{"n_layer": 13, "d_model": 256, "n_head": 4, "n_kv_head": 4, "head_dim": 64, "d_mlp": 768, "vocab_size": 885, "activation": "silu", "norm": "layernorm", "norm_place": "pre", "norm_eps": 1e-05, "positions": "learned+rope", "rope_base": 10000.0, "rope_fraction": 0.25, "qk_norm": false, "attn_scale": 0.125, "bias": "all", "tie_embeddings": false, "parallel_block": true, "init": "normal", "init_std_qkv": 0.0256, "init_std_o": 0.0, "init_std_up": 0.0256, "init_std_down": 0.0, "optimizer": "muon_variant", "lr": 0.00161, "lr_mult_o": 2.0, "lr_head": 0.0052, "grad_clip": 1.0, "warmup_steps": 200, "schedule": "cos", "final_lr_fraction": 0.1, "batch_tokens": 32768, "seq_len": 512, "doc_mask": true, "train_tokens": 176700000, "steps": 5393, "dataset": "wikipedia_en"}
MLP neurons of a small language model. Each row is named by its layer, matrix (up: input weights; down: output weights) and neuron, and shows model dimensions 64-255. Each number is 128 + 24 x the weight over its row's rms, rounded and kept within 0 to 255. Numbers have three digits each.
After each neuron's rows, "fires after" lists the tokens most often just before its 100 highest values on Wikipedia text that the model never trained on.

L3.up627:138100127126128138119181101090141104170112153106104114128136117131141093143115130142177143073145131076123116129162164118109134133154135152155083142101143172114108110077082102111156090129097137099135140090116114117121126128162145123148114130140100122123113167170129130132130145127127127114205107131148112131122148136124118136152131153102115099096178111159155105122111055133121116100162161152132107140125164122141160165095123128157140117123132151115133133126116172120097073151128152137151098118087119112099122176156123146143184129133095144111138118096132118127115111117114135123
L3.down627:176108121111119107081122137126105126102141139136156149134142110145117118111137132150120161184133110158104101165122118121123163114129159133118139158117112131132124143141127130144181123088138153099153111153118115158157197119117080125118116093113104137110141144133123075122099145135110160102174130164133123088077120118158140095111133141221107106187092121110118125166137140121138090142122075136138150089123121137147121097145148141169155149168083126084103098130128150084115128111112122131121143162135151129113109132131111139133112106117126128131103127161128139155074135107104107151
fires after: " f", "r", "p", "k", "v"

L2.up673:119123096116124129123087136161150134100167142106126137116106147142167133138120172090142113125152145150147159148112128069177139152113137142105107115102106113146142128104141134145136125125123119126142097144166100145149119156150119118144120122164086114139107151141117156135205111102068120150135148142134133089117111153095149166135125131146128125102139141137112113139127108148135108152146111165148123129118163101152144113111107140091123194103108140169139107130093099091126136131129145113143108108130123118150141084119114088094159112124120119124161147116144137071168148101117139123
L2.down673:146108125144143100154095131125112149138138108118174119123150136144118168112093160170148089114090109088091103096152098138114143187111121144093154136148162125132129120145124147094136122127117138144154134120127120125087085105102143127175147142096153124145165138098109128156113113139109119120118076134092123121139116142128105139172154134126083128144129129136122160125112173091105128123151072100143140081144106132084155106088132134161115131109099098146115128132121069110178107100136101140128133168146116111100123179130142137145134120162047135151127093151175134158148132160120117165
fires after: "h", "o", "ed"

L2.up109:146138121124178140134137139113146138104125148163152129134105105109105104139129126102123135144108174142115162065078087136159121124149127104078088130107142112165144089086138142135156154110158127123150164128119128068112134145155172116123183157080098147139154141144147110104090170123140144137119106154130175123137127122124107120087148115092152085155116146123110116134145131119138103152140127108109160102152125105111136119129119138119163120164091110126083119167112134092149138116092175053135138113152142126112085128059128149138139162160147135123141139127088085132125185144133116161
L2.down109:141165147122129138096154081143078089101134129137131138106144092127132105122127130053120146144151155070151093171099168149120113141149126137180107098194133154164141117126100122139135160100133127148144115156140099116138151126133060138061137098169136122173098129128130142123142163192139144108142141149129117116146151154097093160171091161157127115143095122132106138148103157170123105157075126147143147109124102127173107123114109111126123143181159123109108115114142131141112094116127124162111130103116131109142147113113135088092124134090072160129131117149102140096146164124110119118
fires after: " E", "i", "ent", "en", "ar", "e"

L3.up489:104147148111147176129087102092125114104161118132086090109156111157141134157098084097098125116182161106125096119107113137160167110113125123120133141064113163141156150108163156151140131108157126111123147113133115137135175124118112151162109129117099140084115148114159122123120137115101109119075142118124137075121124143142133128128203111107145140105145142154152168151096118145153168106143101158156121126123163136142078146121110107148091153128113099116148100202153145132126130119144117100130151121110138140143151098140127123070113134175120129128179152170135141135115146133116177132
L3.down489:113139120108096142186148132075146135183116163109159162118174167158108124179121115124146120162108130105117089093115143154105085128109165106172172113104143139093103137151096158123161111100146166113132118107127150112106105122076121099129135135117147092169145130153115118135160107099112100140142117152136102083127113104145149096149087104119148143105111127158124141131078119170111111114110106109110172110113128172123168112091122139136159116208138133132134094113113103141134135142141114126119133149124102121115147158096130145154113117169131149141077116105146143081145155128142117149
fires after: "he", " the", "b", "h", " The"

L3.up747:131111134136111133083131138115102103128130092138102142115136130073130146151162084116133157063175143153172170135118126135125087124126166130156125098114132162093156162131154122153130150058082132098132126142132143131131148126134126131132150134112139102136164133111100165139150175122124099107149069162111151117107128089120100138120128134136118160099124176097139103145085124126139129128159122177099173083141114126153132088163117106117171088139171108132103129092140126083083121135120114183124140119128178119146143157121082117158118075116117126134152130093114102139131127143188105098
L3.down747:109102153133127126118147120091148143147116151148141107102143127178142123135115157123147118137109153167119114140134141156101176099141087119119109149158128124191133139149113148109118077156149111111136103140097136142108116166181148137111135096110127141114074095177130101135137120085143123133092137109147109137127134159124122126147209135130132106114128170098144106101118113104141099125112109072141113153119117111136140118110163141078099179148065098126103117130141160178123111123153095123099114114148124175090128093155124149152092134102109117161109163135125141132109160155142139137
fires after: "v", " f", "re", "s", "un", "m"

L3.up235:107162150080122141099103115145118134111114139126087144134124119176148206156173104121147128130144151123156093127126144144130121090082090114086155096077129147136147066127154137143135062135162118160138083091125140157117140128106145145110119125130121169118095151095107131107156155120127129117147101139121130129119096110100140145172097135154121136130157129117113101102129118130129132157138117154128121150121161108108128152112130157112085103106126119139104122097124123126132129139133136108188172102129128163110176123174112131138162125166152139122178168105152092146148128085090124116
L3.down235:140101108169134140122163092116170117126132139100111117165153092103111112125123144146116155138087107148146097118174153131123150127153159140133150171134142137107127109154113089114092124066139140135160096104103122103122151074150111127113126126125068122120103159148124132172137129130140103126154134137141153135135122160162101121173111124130138147117134058151123168122105168119135106126184114089120144131117112142091095126125123124112127173127120134143131136134113153159124108085143112105101125142160108106120125086095155091151145105159132134146170103176167144125115161130165090137
fires after: "a", "l", "et", "ed", "al", " N"

L7.up114:115112154096118135121102131123155104139151148118131121167131126145140156080124101110158167141128128125127132116134125117144114130163092121153123116138117153131148151134119160102094182160103132123143173145119160091122154107119128123116125105169129088125125151147070134126108109168140153124126136087154146144137133077154134147100135120105122124094137080097127140145171122055124097065108116124121157144113128119117122100132130083146138136135104168180169149128117113078135167131121140113108133129093114128117156129066119100129083147132180102132100120124134157130160154124202143134
L7.down114:123105116153157089080164098124142135142132099108152161145132154145146116113126104113138066118118132156141106137136129105132151135122143126125120085153109124154137142113125110108126146149137107108106154099134130160085128125118090150078122154142146181134144163113150134106129118102095103115134139140127102127116132173084168112087142134083118093152130158106153138161116109167154108147146150112084132081166108116084088159107147145110114121103172096149123110117155124126133142166112134154142138172153100117156156163145096130143149118164129142104140139123121103145104101141056141123
fires after: "ers", "es", "u", "or", "n", " "

L3.up405:115160108134125131144117117123120118127151139106089106173126128134141149134126121141123120137150147146157128093120148139055107170184119104145144111102126115122098099146111144090109112136124098162120090118146122162139126176132076124133139149144147128142121134124085149117135141151177142103096117108131149150137077084123122114169181079126092167110101193105092131140130139138199101127109105127122127123135145142142152127134140150142114151114115156113103127108119182114132141156158147108098129114077120182113162128132078114111154127109151160133186129124126148118146106139110125155
L3.down405:101102101101122119126111126128135105123126139134148154146134098159082110138141130119144132176144171096108128143139145141170144111077120106120129164168122132141108115114125108115108106132140151154124170168127117122099080105138153111119071120106079135183168109145142110148156139100070155162175155114138131165101133162162113109143103147091201158136110106116109117137156151116119122121147132169144148097127110075088152122132115143148134128133118095119109180123133140159102121155117116148092139079148141145144152068130163116090109133121123128179133118118103084108139118128128184133
fires after: "o", " E", "t", " I", " W", "O"

L3.up648:104140119136144119119112125125109142107114156124127128136152128161091109146101112088133124112145140132152129108129097072137125108164148152143141113132093139163089119108151130089137151134122152054145141120163161087129139112167124071117119134190122103124093114204108139107099152100131114110123159155132087107146184126114089132156126117080114154120134142185133112121134152142083120132134152183139125103156151124122119117125172113100181171142156210138115146147129137134143152129108124130077116132122108111139107156134186121101112114113126137113130137141143142102117127140130104088
L3.down648:140086101144150119121168124137130092130150154117149178110128136155119149086107118098124138120114161094115111117130144153114111092111101111109135136080138158121118130103141159152127139106154168159113132095099084117114148153116124108117148127144153158127145082093153132132123151126173082172156121121144143129161123117102098108159112114117186105136145160124127090083124110136096129166103162152074155104141153126192118101191132131126137108144143170086147137118127115140125164148136135153119127112129080126114141127115106162144128178182127087143165162127131134144113100125116135147
fires after: " D", " d", " g", "c", " T", " F"

L2.up377:125128165137083105084098166132131120150093130151109164116161127109080127114139101110115062132144152151141122127098151118100152118140139099155132119112148119100142104146140122138138130107109133135147110074161153196100130130119153102168110154112100087160096160163114164109163125126133151113121103128118144136087111108092128138180087120069163064117149113134112102141131123083102128112141109157095148097149121103135161106129107113121124147140095139138157163148137137101132121127146121150111138124126148156125111142119141085124126082140121130133127129129158098157110132136149128160
L2.down377:154115116115126149124124149118205128138110115128117145141116088153102149129147156121155140133113111131136119143134122166117109130135149119117114107102147152111143174111106107110120150149156097106110161126101159159127185161127141141099158121162150128135132127133107095129141173067125148148118154135130128112137111131137152118098167106161071111164188140125086111083103124121133111166161107134101114111134104158131146157145133118126142121170145127118159126121133164147129126165114084126118127112097169131127151152103149092102145142097119082111128138109115197132134087122107125164
fires after: "an", "as", " to", "-", "s", "n"

L7.up363:138136148095144089125157150151099095137143139165182122116114124134149108139101128139146155134112138170176142109108128202119136159133115144113084083104095208087136163149078143114123107099134120102114146135147107102142107139121120095129112126128100116124124172117128127173086145111130132141126095106132133120159144131140174094112158129105110121155118134117131130144114103099103127082137134124162114098138190129146137157150137158108150113159142136139137116095086129100095123131125134108149087126137134146124132166131123117133133153174106094130133116155173153141144126169086155118
L7.down363:125176114088110112188141087128103133102153131125100155149168140151096147085118152123103158101124128105137125132136117116112080114130109150121146140146147142167153103140108168104169121170110155100129099139109127122176104119138121136122109156151141110132093097187131114125155132150124117113113134125103123122102161107100109107133131065116157142162103093129134126072134123160147104117120158121155110178081100112122119126123139119104105134122162126144119084140158136160100108145156091090115179094120104140147123131131097182129120135115164107096112113178106124086127136126133098129
fires after: "o", "ro", "l", "a", "ou", "us"

L3.up519:163150120094111119130105122127124120160079112100116101109159135110090096088108128123120168074143149121155141093070098133088097147125144131106123123087162130155180130119130114135116159132083101116092138154109140097149125170104099138084152099134141098098179147154100156145137133113160120144140118127105146075147129153123131132137145147074146125149155151138131123098119126114165111127178135165123143112137142073105074155144157107156160118083158160172120099129156095135092156143141129127118132124151134168149125129164116118113162118145125108154137179104126166112112138134174142131
L3.down519:150120177133157125105128142127129087129128112111095154124152122144123154126140126097123199140123138101099159113161137136117120093116096085101094136147136114186137113119133165115110130143132158130092126150077157138132099171107139153157136134149157158131095137145128149129177095077160126110100072150129126128122108158180108082118160150072149148131097141132114086164119122117088132108125110107126170110136101083133141136151101125133153143154138109123103126118125113126111095093180114136141046119129116149133155143118135133135131161132109168151095144135136139141166137108148155082
fires after: " f", "t", "f", "un", "it"

L3.up212:157119107176122123134112168133101142138124127123156116141149096105094162117102104108118143124104105155138141083120111111146146170144119126151119145121127117109159143136144125115143077137115161162134129132131124182084120071118129149138138142151085091137142161093147142132110154138141139139139120103144125131143104156138111091176101120116146130099140083174113201126150133117109146109151125160154145100127134144124123151105131100157132132115132160162127136164137117115128056160117126105141096160159047128130120097102149124111130116168161131118118130133154153107140155147111098151
L3.down212:131137124070113132128141137133154150086112154123150143120102171127112113143140138181121106130146129111131139145122124111104153059139116081076121100100131089148096143129136131142122218111085107119146191148160113131116113180117141121117134115122148116099101108146140143126136125153122126128115114108173143149157118151139109149140148135131131116125172162145097110121091090123139121142178135154120118092131121120138120069157125136127122090138125129092134116138137167140118151101132151152117113127122142145153108135077140189116154121135109169113182168119071177112118169086154135153
fires after: " h", "s", "y", "h", "es", " "

L2.up518:115146142174163096082168160081119129148095143126138095146174129095126093119112137073141129102123126125108128116168099068106121101140131153164142134152129108165131110094119141126174138152137113076133174147091126063111117090127156127074147153138117121136124137128126145131122108140136122105088137136175121141148134144158109117092174135119105099127106153121145120167124132135110134116159150108133154123146150094133109138135153123129133143083127150120098090117114136087147145159128181130137131125143124123101118147119167192122089137154122099119151109138135100074113145127129105116
L2.down518:143092153075110106148087112105105122111133153117113143125116118142100176112172122110119143148124125135137160129096121109122131122120139090187125162118111152113126123120099180098116126088140130132143104123104118147152153146132133145157150106143076138152087178139148100124155097095143146123155089115107120121153139125121163118162113124102115182170157167119167121123124102150122079120154158180164135161128136141127139118135118127142130112124131170092151096116110107101144140111137117159101105082102123142134138128136123100163111119133099128127149143122125120122094127120136136142
fires after: "id", " R", " T", "en", "i", " g"

L7.up187:146155092183092127127097147102142139184100081139138105113097092106154156137113118124113151135101175147121104116132173139117185112137098161110099110146108130123138088130154146121099115141094127125145116133139099151140110145146143147165138160137116138154076087207149110095104170160167111123132095115105126111110101137120117126145115119103097132119118147190123106107146140084126123129093098107133114132101100145139163175066136100139112143133143108135159132101124126083105088149131138129099114145146114118133127112096165146132132134132117115157118177110064119112157147120160119091
L7.down187:128114094091147186088157093130095137101152164107191131109173115140126114115108102163123090115139131111142112152122152132104109144150119144144087119128181118164172145114140099154117115150140122157158128142115122120076130080130110147106144162118135142108129094115102138119108151149143128089136111069147125088053139119143177140120144166137136113129147173109113107124123106122140146171125098112120151134187142117113122109118121183133133114136104146121091152138151120142154164105124146111156156143132136115118125124152131146107091071119114073098140148112140116142135118143110125167
fires after: " ", "as", "ar", "or", "es", "k"

L7.up466:137129076144115123110111124128092143184140124116111108093178154153124170131163106119119139205129119159158132134165169121159131115151155151108130112115124125155069138108119175132098097117082104111149125149119123142092134096049136123122115130150100133130111132130132105124160104113106138112084111117082124107120093165103133171150148134168132155162144116133083134105098107139130111079114146119148123113115124107131115151153138137119144157124144117145160166157133146138178139127040138102141098154144128139142166132163137074119139063110144115125140092113131141122129170113116126129
L7.down466:101149132122130118141100113094137125126121128167176122161098134135097160120110130139141103092138135113138137126089080135102119131103163092117129093111121089114160152155143073102139108179117131140155159173113103120169117094157135113127165152109153103131135185171129115121130127174185092133124163132170131131123102120149119078093126081116108112111151138150167141148121125139100092146145153133107129124135102123164129084147159158133095117132181121112098097147162126097069128170150133129143162135133108086129111125100085137176102152157134110131132158132095096163123086155116129144
fires after: " s", "ou", " m", " S", "S", "N"

L9.up242:180123141154133143125130111156146094124099140142117105086187110174135172114104117120130149106108184129104142119119133152129134091116145106109117128133112181161106124123134094163126075164137117146140158145145126100108115117142140134125129081128085107175124144127114127129166096088157126140110113115151168144083151122096124158146135123133102099136143123106104105118145109111150120107122146125164086119091089115185125120146129111107103175133187136131109166096126137153142154165095133116112177115137097126121129149135120134152123112090130152112127111144132135137180141100121152158
L9.down242:079167156173107095119096173097124149130128120117127119147076138140129155095174129109122105154140127097149133089132108083119127104113125148098141144183137121108135113151141146117137105130143096150109137141124132137068127143126139133131146123124138112113121107135148148144150186145146096127118133155076109109152076153146092144138094177125147159120112153155120150140132118179120141137130105094128130157180106142182114090110107121099108152094114082113119116102134089153081111175164152123134100121110148173093169131134116133101129142138155132116131147134107126205115123146132153135
fires after: " s", "s", "r", "S", " S", "a"

L3.up417:122116117138123128121172102112135156120159151131126155132119118105127158122165134132120086109147108122155123132121132150150113071121087149078136112145157137205120142146124129130111094126142143105095117113135139119122134130139149133092107115143101146135113125098105124128135095102131120140111139152154118095153130114158135137086066120161154129134151143116155116088077095135129158123140139065148157106138104124086162179142063103130183119142123130126138093143143120135113138110105158108131116164120191135138149125178116195156130120129124151102176130105141147119089148067131112157
L3.down417:148123142131108169134125086132079128143107129118116135126138116152114095115115105135139129157160138143140135112141132107144123128155100145168066075068107104143143152156109088098150143105117101114145100173140119112144151130116116137154099125137099114118084172176140144149120167155170087152117105113117105139134112137119127146154154158098097144134055107104140120146129148120096105092119109147147091156143130110121155088119120150161100126143117121143160144137135120099103117174132163126128135107167133131145166115115128087151122137136096094112114128128141147108150112154116179120
fires after: "an", " m", "im", " B", " M", " re"

L9.up475:129120201103062107107156115155107095152121100139124120112155097149135144119140121118141164109149170147138126125150085143104133117152127171130152102107111133141175146152138105101102115127089111117190135132079137136127139096139161117195094095113152107109105110121148137081127144106135154116160108115140142115167143129097127095113109137114144121134158172111170134160154092089145082111119137080135122087159136104171143147128131155111143132132083141159142122096131155135165154138122164145117130118143097141117098150160118108093127061146119157175159113148123096101165148128099143113
L9.down475:108104120114124116123088141124137162118150134173106096169151162116101122132108083141170145124112139135086172124115154111107166089142112131124142109140105138135110091141073156099136151139143119100139153096112147155110171121093088157120142115146088137128130127063124126104103136120087120145075133120166127144089108155115157111108116074136151143129124104110133084138150114145111133135146143146110152168153136139140115128132167145164103146110163145162142134138139066125132091146105126130144141119175090124092099103133129149138117121150154137151128152148130152147139152134115101156
fires after: " a", " b", "n", " F", "ur", "r"

L8.up31:152128128110117097145167136157135122128148151126119118154153108163133143103131124161143137108104170102158135122132130151102086130129115124138147121108150153115121126129151090090137134099105115114071110128162131118132082146183101127130137109086085158173110137123145130128135100100128115113122120116186107143139099133152127134120166104131156136096144141129144162142109117098135111107156165133129116122122187121129133114143158139137125101110108126088107090186127097093134091147125105094145131132137098135090103153127161104148159118134176133171057112148168122145069122142145131082
L8.down31:139147121115161118097119100125087140119126129171163168113140133155158142138150092119105133169134175126126099080100144114111160156175161149112149111170120133130127181127151087089134141137151161098150081149062171124148139148078138164172117135141158093121126124130128113147161143144104142095113095135108129114105141131109149099117113137131153106154122103116105092131122134142132137125086119146170109139157129142151080142142141095131122134117122154111149133141152151111092140120103143080132116108140143105201159159133150157096138131123094090093129142097134129142131148101131120148
fires after: "r", "p", "ro", "o", "le", "is"

L10.up80:131140143103145106103140138112108134155093097158154072108134076113162161139119100141142154106134137136141168111131133129123127145096148130146125185107151116126142146089122142159105109153117118110148161099096091107129117132111130155146126097150127147132128139163099135140109119149129130182102120169121134140178141107173086122071123111092150085124111120131122142142103133086153142137102100100156160101120127102146103150171146125157140138111106141119071077127107073147139128183117089138143128166153134103080146099136175124146123100174090171114162131118173126131089139134159106112
L10.down80:125118111131128099154157119147168136109142094143093133142099149119137118141151101095116110132129106117142111137115141098117123105143099096137137159141134126115129108151158100114155115159125126101112136139149135093118107142114160148094138176101141154138153160139164137151165092046141144079134118102152128131137127156121138114135152164156133119140084136131110130166105133096116116090097150173162179131127079144150122131132088093052118126157137165171157122106142141141114177100107114148158084109110149156138131157105129131162114105080147137121094119144081129120180157116158134162
fires after: "f", " f", "n", "ar", "ic", "d"

L3.up147:108177145132122127098105135134154120185085093140106124122147116109120145097146138137123208137158125111174179151104127100084116129098132128139117130130160167120151130092128125103100120103119140104138107125139151147091103133128165166072145139122102090124147141148122109114129146119117127161144132140097160102107155136126102138151148113077141091144142119160144139123116146090133155111086155130118107110140139114096108076112138127126130159058085133157124175118111132154166116111140144195156093096155146157135097122154156130125146163129125115146125118110136148144098145128113126138
L3.down147:129103167118116151117114128149150094147122203141123091124124153140152162124109123121162151122158129121117133095157201104137136130115173113130099123125196119162130102124173124125131135140141131113112102113074120127169112126114099152120150145135102119149079143182133120085103093130147093138114149138136135108114150138136125122110118146143121126123132127076155117127137106144110136114155060116135108159094100124113181128131153132089121147141131134115101167109105144126188101141111111124114135128123164112156138121125155137087150097082068133133133143165084091101154091163136128130
fires after: "t", " S", " h", "it", "i", "el"

L3.up583:116126201137156114161145097126112183131105093140130113113130127145089178094117113115162110138149123085133109132116110150134131132140124139144140113126103102129095107116097144117131138115129121102110153135130181089130099103066103079134162061141094123091150102142133127096116138135140079138131105130087111123097138094121097078152149086147113146146133136146100138165098118123118126111147120113085131085163118121161121121131148120144141102098170128117141176136143154147126138124131110133105123129154101137136104121161139106174145127134120086128118093207129112162102156163108119132
L3.down583:143090119111133134074124159119155121182135139139149141153103140124187061097125137142148143153135153095105127118125137097147130127149152160138098117167117071130149092140145157090137156106074129161144136131141119133184094176184155134121136179130144133157140103088132098109128151130147126096134129182149105128165078131139099156142114146127137128129120098130085124137095116132102110128127154171159097149144163149130111118127128108116115107152105115107129057130162098105115151105158150123172167084120147132115119112151126118128078148115161127137123189093151128162142153114119128137
fires after: " d", "o", "ig", " (", " T"

L8.up228:130118110099142145124193138144111097144119189126149124172144123164123118135164126144128106121170125107110093128163114130105112114183116144120141132105136094092031166108103109108155127107143129124149119145127091116117125135086119131131110155128086088117171139170113159107156114159155116137109115092170114122166122109120107115108144152142119126139141128134153146114099080144141110119121127151134155140142141130125175144134141175109138123151101129116113065107106111100166123110122121110123150118105112129130101129102148134116131176148125151190124120116117191155129085142115122145
L8.down228:131173124122129145110151159079127123133122110093135145123121135171163101094129140123109088120165133146146162116125129137146147136106112133127091166157114135122162171153119122171163152109148090140182135121085123122153103142136143167127139132140167091143106079099136101112137184122134145105096141115153145094089127134134089110118149126144100132092121116131138079120137111126144132188130152159130108142091122147113076113094140113119166141128146135091152121121149151163119139153103149148110150117103154140113106129117119126082175139126143137091104111105145074111158146136128081112
fires after: " P", " p", "o", "p", "es", "P"

L10.up322:154143123150119054103139103134100134088140134102148143131122133124117134136072114136135140135109130149142165126147096162101146135113136173153113128133155156107137152105132110104138152147122125104113143147132152074125141171119179120113134143131091083172186167093147134101144140126116098167130137158145116094124170108154127117082144124118143074119125107130140117106104142133108149121112138123105120107151153138143155151192099160095108136099118126154105138111128113145146157146192073116132087120110142159134113109121132124137105140141141116161126142159118073126111148138108100106
L10.down322:108155155123136189137164097141095097158097120166164124161112136135148122146104109153157126143098143153138139109107134161113111112178139152071142141098117119129141116162129117107108103129155149134156054134077112126184076087093169162114130139105132111097128154146105146094117132131099113121118112090133119136113128111141126175131110115109157140127130104107136083148149127103144151107085109101136151096137105122120098129157152117082135156196110162123118110133154155154162132133104160135173134104157122141132063136155123163130154119114114096104137149100127128132147143126154124085
fires after: "u", "p", "o", "a", "m"

L3.up591:166188140107104154094104151126129135149078102141116104114143124115172143129129118108134122173154118168136144107140141112115197107153131105153126134119099123110095129117127145119122131144125162131090135133127123135151133091147159122096156131144093098113115138131126126126099149183149168136126083063122130151100089140108147148157113083137150108127133123151128146116110110092112109104138100125154123116127096101147123067081134153082115147148151138110120136119140171119138096124111111111146137159139111117135161094093177126091101138164157133138140119117137172110181123120088135126
L3.down591:144126097114097100123135104134159105124125134109139148063158195121121111128096135115117109076114126124112116148139112095152135106108158116113080150135170153153109143113146142133131123097108100126144076170077098093141160097140140136066145128119162150145123136149139130113130117127121093159136168150103164138120159068152126122114149129148087125115144145151102143163131117115181162113125129099059153087158116137137110121129150126123152135173123083163126111143106124139132124132122176103174147159142133118131122148137148122161133130137141148109107116124087145140103139120131126119
fires after: " ", "el", "as", "\"", "H", "es"

L9.up722:121104121111123159153118143122102152147139175088168043118124117112093122143118136122158095128139119120131155081109079135069117140120104151137107094159135123108142090119138150114133126107114124119103105145174153129129167174094091128153138146152137131119116118150101143145132153153158160162125113146121107125109121078145096060117139110139129120118143141109112111112131134127077116109121132164082183160125128146109135152162138143114132103154150156114161126122107109159159116138100143162135150113094171164103200154107126084118127174138153135132054154151131155114100159101124133136
L9.down722:116118164152113118092129120163141085133149154115103186114101151101151096124075140075149161142139115127113132143149119123175111109132170118132154071121126135183105154124106129114133165121111120133162114129145111148152083115086129134107125126112133122183118132146171073120156104133091104143138113151143144113147162146073121150123096124144146124155152132135181171162145152134126133116153094069106114138127110129139143140130136092167091132106143088152096115099146110151128116156098127130113125097122136162118151127139155158098124171132150143133132099106128124126107105096118163124
fires after: "t", "--", " T", "-", " I", " on"

L2.up597:144133126135100108073150144150109064105096117172157155148139141153073165167114164111145119146145124128146164140158134080089090121125142109161149163126204108103103125112112101138135113083091139100135154139108100075121113119155089133118114163152131078124087130104125091138115085131162118166124107146130125107132121080128123116106119145106135129107132130121111134124137120110106122163134143131150135099153121134081162140136153126139141145130173076140108162088134109112141125095141117100135131123148132113135173127106141151161164120106161102129162142129131117094127132107096140117
L2.down597:117152107101128149115121116148121157134124138117075107104119148122147115109124099122144096174072135130097104120099121162160139089155112114135116134103146134121148144095103116114137101127123132164134132154088125132132100135082125136110117108112138122151156100180157184121150169136136141077184160118190157127119157156130141126116129170147119111139125135102163124125143144129104160114158076142162164126155145111115132126147101094146136107121152154080137114153105140115090116132139109150082118117105154101071106120134119077105125104161110161140140142121191187167129115152164134123
fires after: "l", "em", "in", "m", "v"

L10.up74:138114148135116090158201124125111133139129107125114141167159141107152178113138129112149152073123123132143143080150127117119093136143134156106155138128114140165136146113144119146143107159122165105159125145087119086134145148164166140139138124136116098128075167154122132128145124134147070170144140099114064142106110116124079119096090191125148100096146129157142120111141117096130128128134104123103135122112126144134135130089099108108125142156148109106116165144151124149129109104077121127148109150146096120144115100197145130056142122106134159125107093187113117118129120159132117134
L10.down74:127136138084116109116101131133118132165087116116126114163156141121122144152092138118092117151150094126126117209128117126145134153124126101110132072129155125119150127168092149113151107143105089154101096129118142170121106108154138108123124145121142123107135131111143069128089166176126141146121127130121119116122167160116167168102168108124113140141107104100124112104118079113171145113076141160107089193172158148174110079150123110144121108078081140071135101154162163112122112113149143115119129106130112114129136151065119132172121114150122149139155146108124180129146135130120133178
fires after: "ol", "o", "n", " a", " m", " M"

L3.up610:125127112125107132097158111134073092153116162126091142128118111192102104129131138117147116136145111123071159100115124112094102077114130115132109100157138144157106121172215146102124097104126153132127141146153124136149108112188140103121138129159117103096114170147158145138140100105104163126123107169135130148144133096117140164130140110130106099129160133152105128153133113107128106127139132125136137141132137156135145185116162110101148148078152093147102107146151151143128176114095082140120110113179136127114155105171129179141154141146139120095145133134139141120117115137123131106
L3.down610:134153136143136096152120156080125161166114100106085118131121131085156151073141094193146111109112132138145129129130077098102132121114129139148156116134110154144108104120115123127084159126138132142142125127111109112109145134100128122133134172106099135100130110124094122115128151116161090138154144139152122159123126153124126087146110162145112106140111099104117131176125153135162095156154088137146119069124144157154099111155132115165140130085068170144133116149141081148110062148170149161091161148110136169135128108121135115126048105098131163175100120096103132153112117122146174131
fires after: "==", "w", "l", "b", "em"

L3.up571:179118169124122136151204132136065098120099141122149114112108112170159129144136144128134135107138088097142157175133135121113172110119156117155141091134109138056107105191140139126185113132115129114117165144134098125126110115103098120117135101130143078117134152144097156119128126116138161128127094112157086154131109121148128159161114116171135126123169117181117138120141107116146125102101121139113124100119114105176138159126129121105138117120145158119127128125165155122130138131144149168119109140154100138138188130092066163102154172138142165142138105162136108135126149134092124144
L3.down571:072103112147113085123134153142194161105122148150156138135124098118150146127097107146151117162101181151111110122164107124165129166118085135102120145125134122130144162042093106124125151079118116180123156095142133129160145180151169109166101156125091161142103105120113131106160143155125118109107110145070152113109138147133155114086136151127120176150126144132126123129106162129111134123140107088134133132152144156086130106129097082130143123118139112129148086110136107140108104130105138105127105098145098144166119120122171123104121079115149108174131136097138157131124110140114119131
fires after: "e", "ch", "as", "w", "l", "a"

L2.up120:106148119142116138113094128105133156181141162144111091110153082140082192150131121152133167144153100102156129111146120097155115111146154090099117097126124130144116128133121142129118061143147179137138109130099118170116131149153095140174108118148133154181140164169169125104131088154148129109129147117125141050128162176127137149107131136131090130116134127140135140131123097157081114131099142144138118097119153202138132145170109071142155114134135132090102144146162142120113126073113146141142072094138118151101121103119149118170144127111130116105152139124148131143127144110139070100
L2.down120:140094138162148156172109106114168099120127146105158107118103123151121107164122109150143123139142158116110134184118167154125114149156118114125159109136144146087170101134120115111151153122115076111168140135167155084113170109118168105116116101124132134118134108078135118145085124161155077149153119152155110104180155098161138109124113098107137133112093130119138106124132181095127133080139074133101112124143128128120153106156102142123096127140105135101135157157085119132132157182155163109110094107129159111125128122124117114148081139164129121133145132117110118089141114117121138161
fires after: " B", "am", "ou", "b", " in", "im"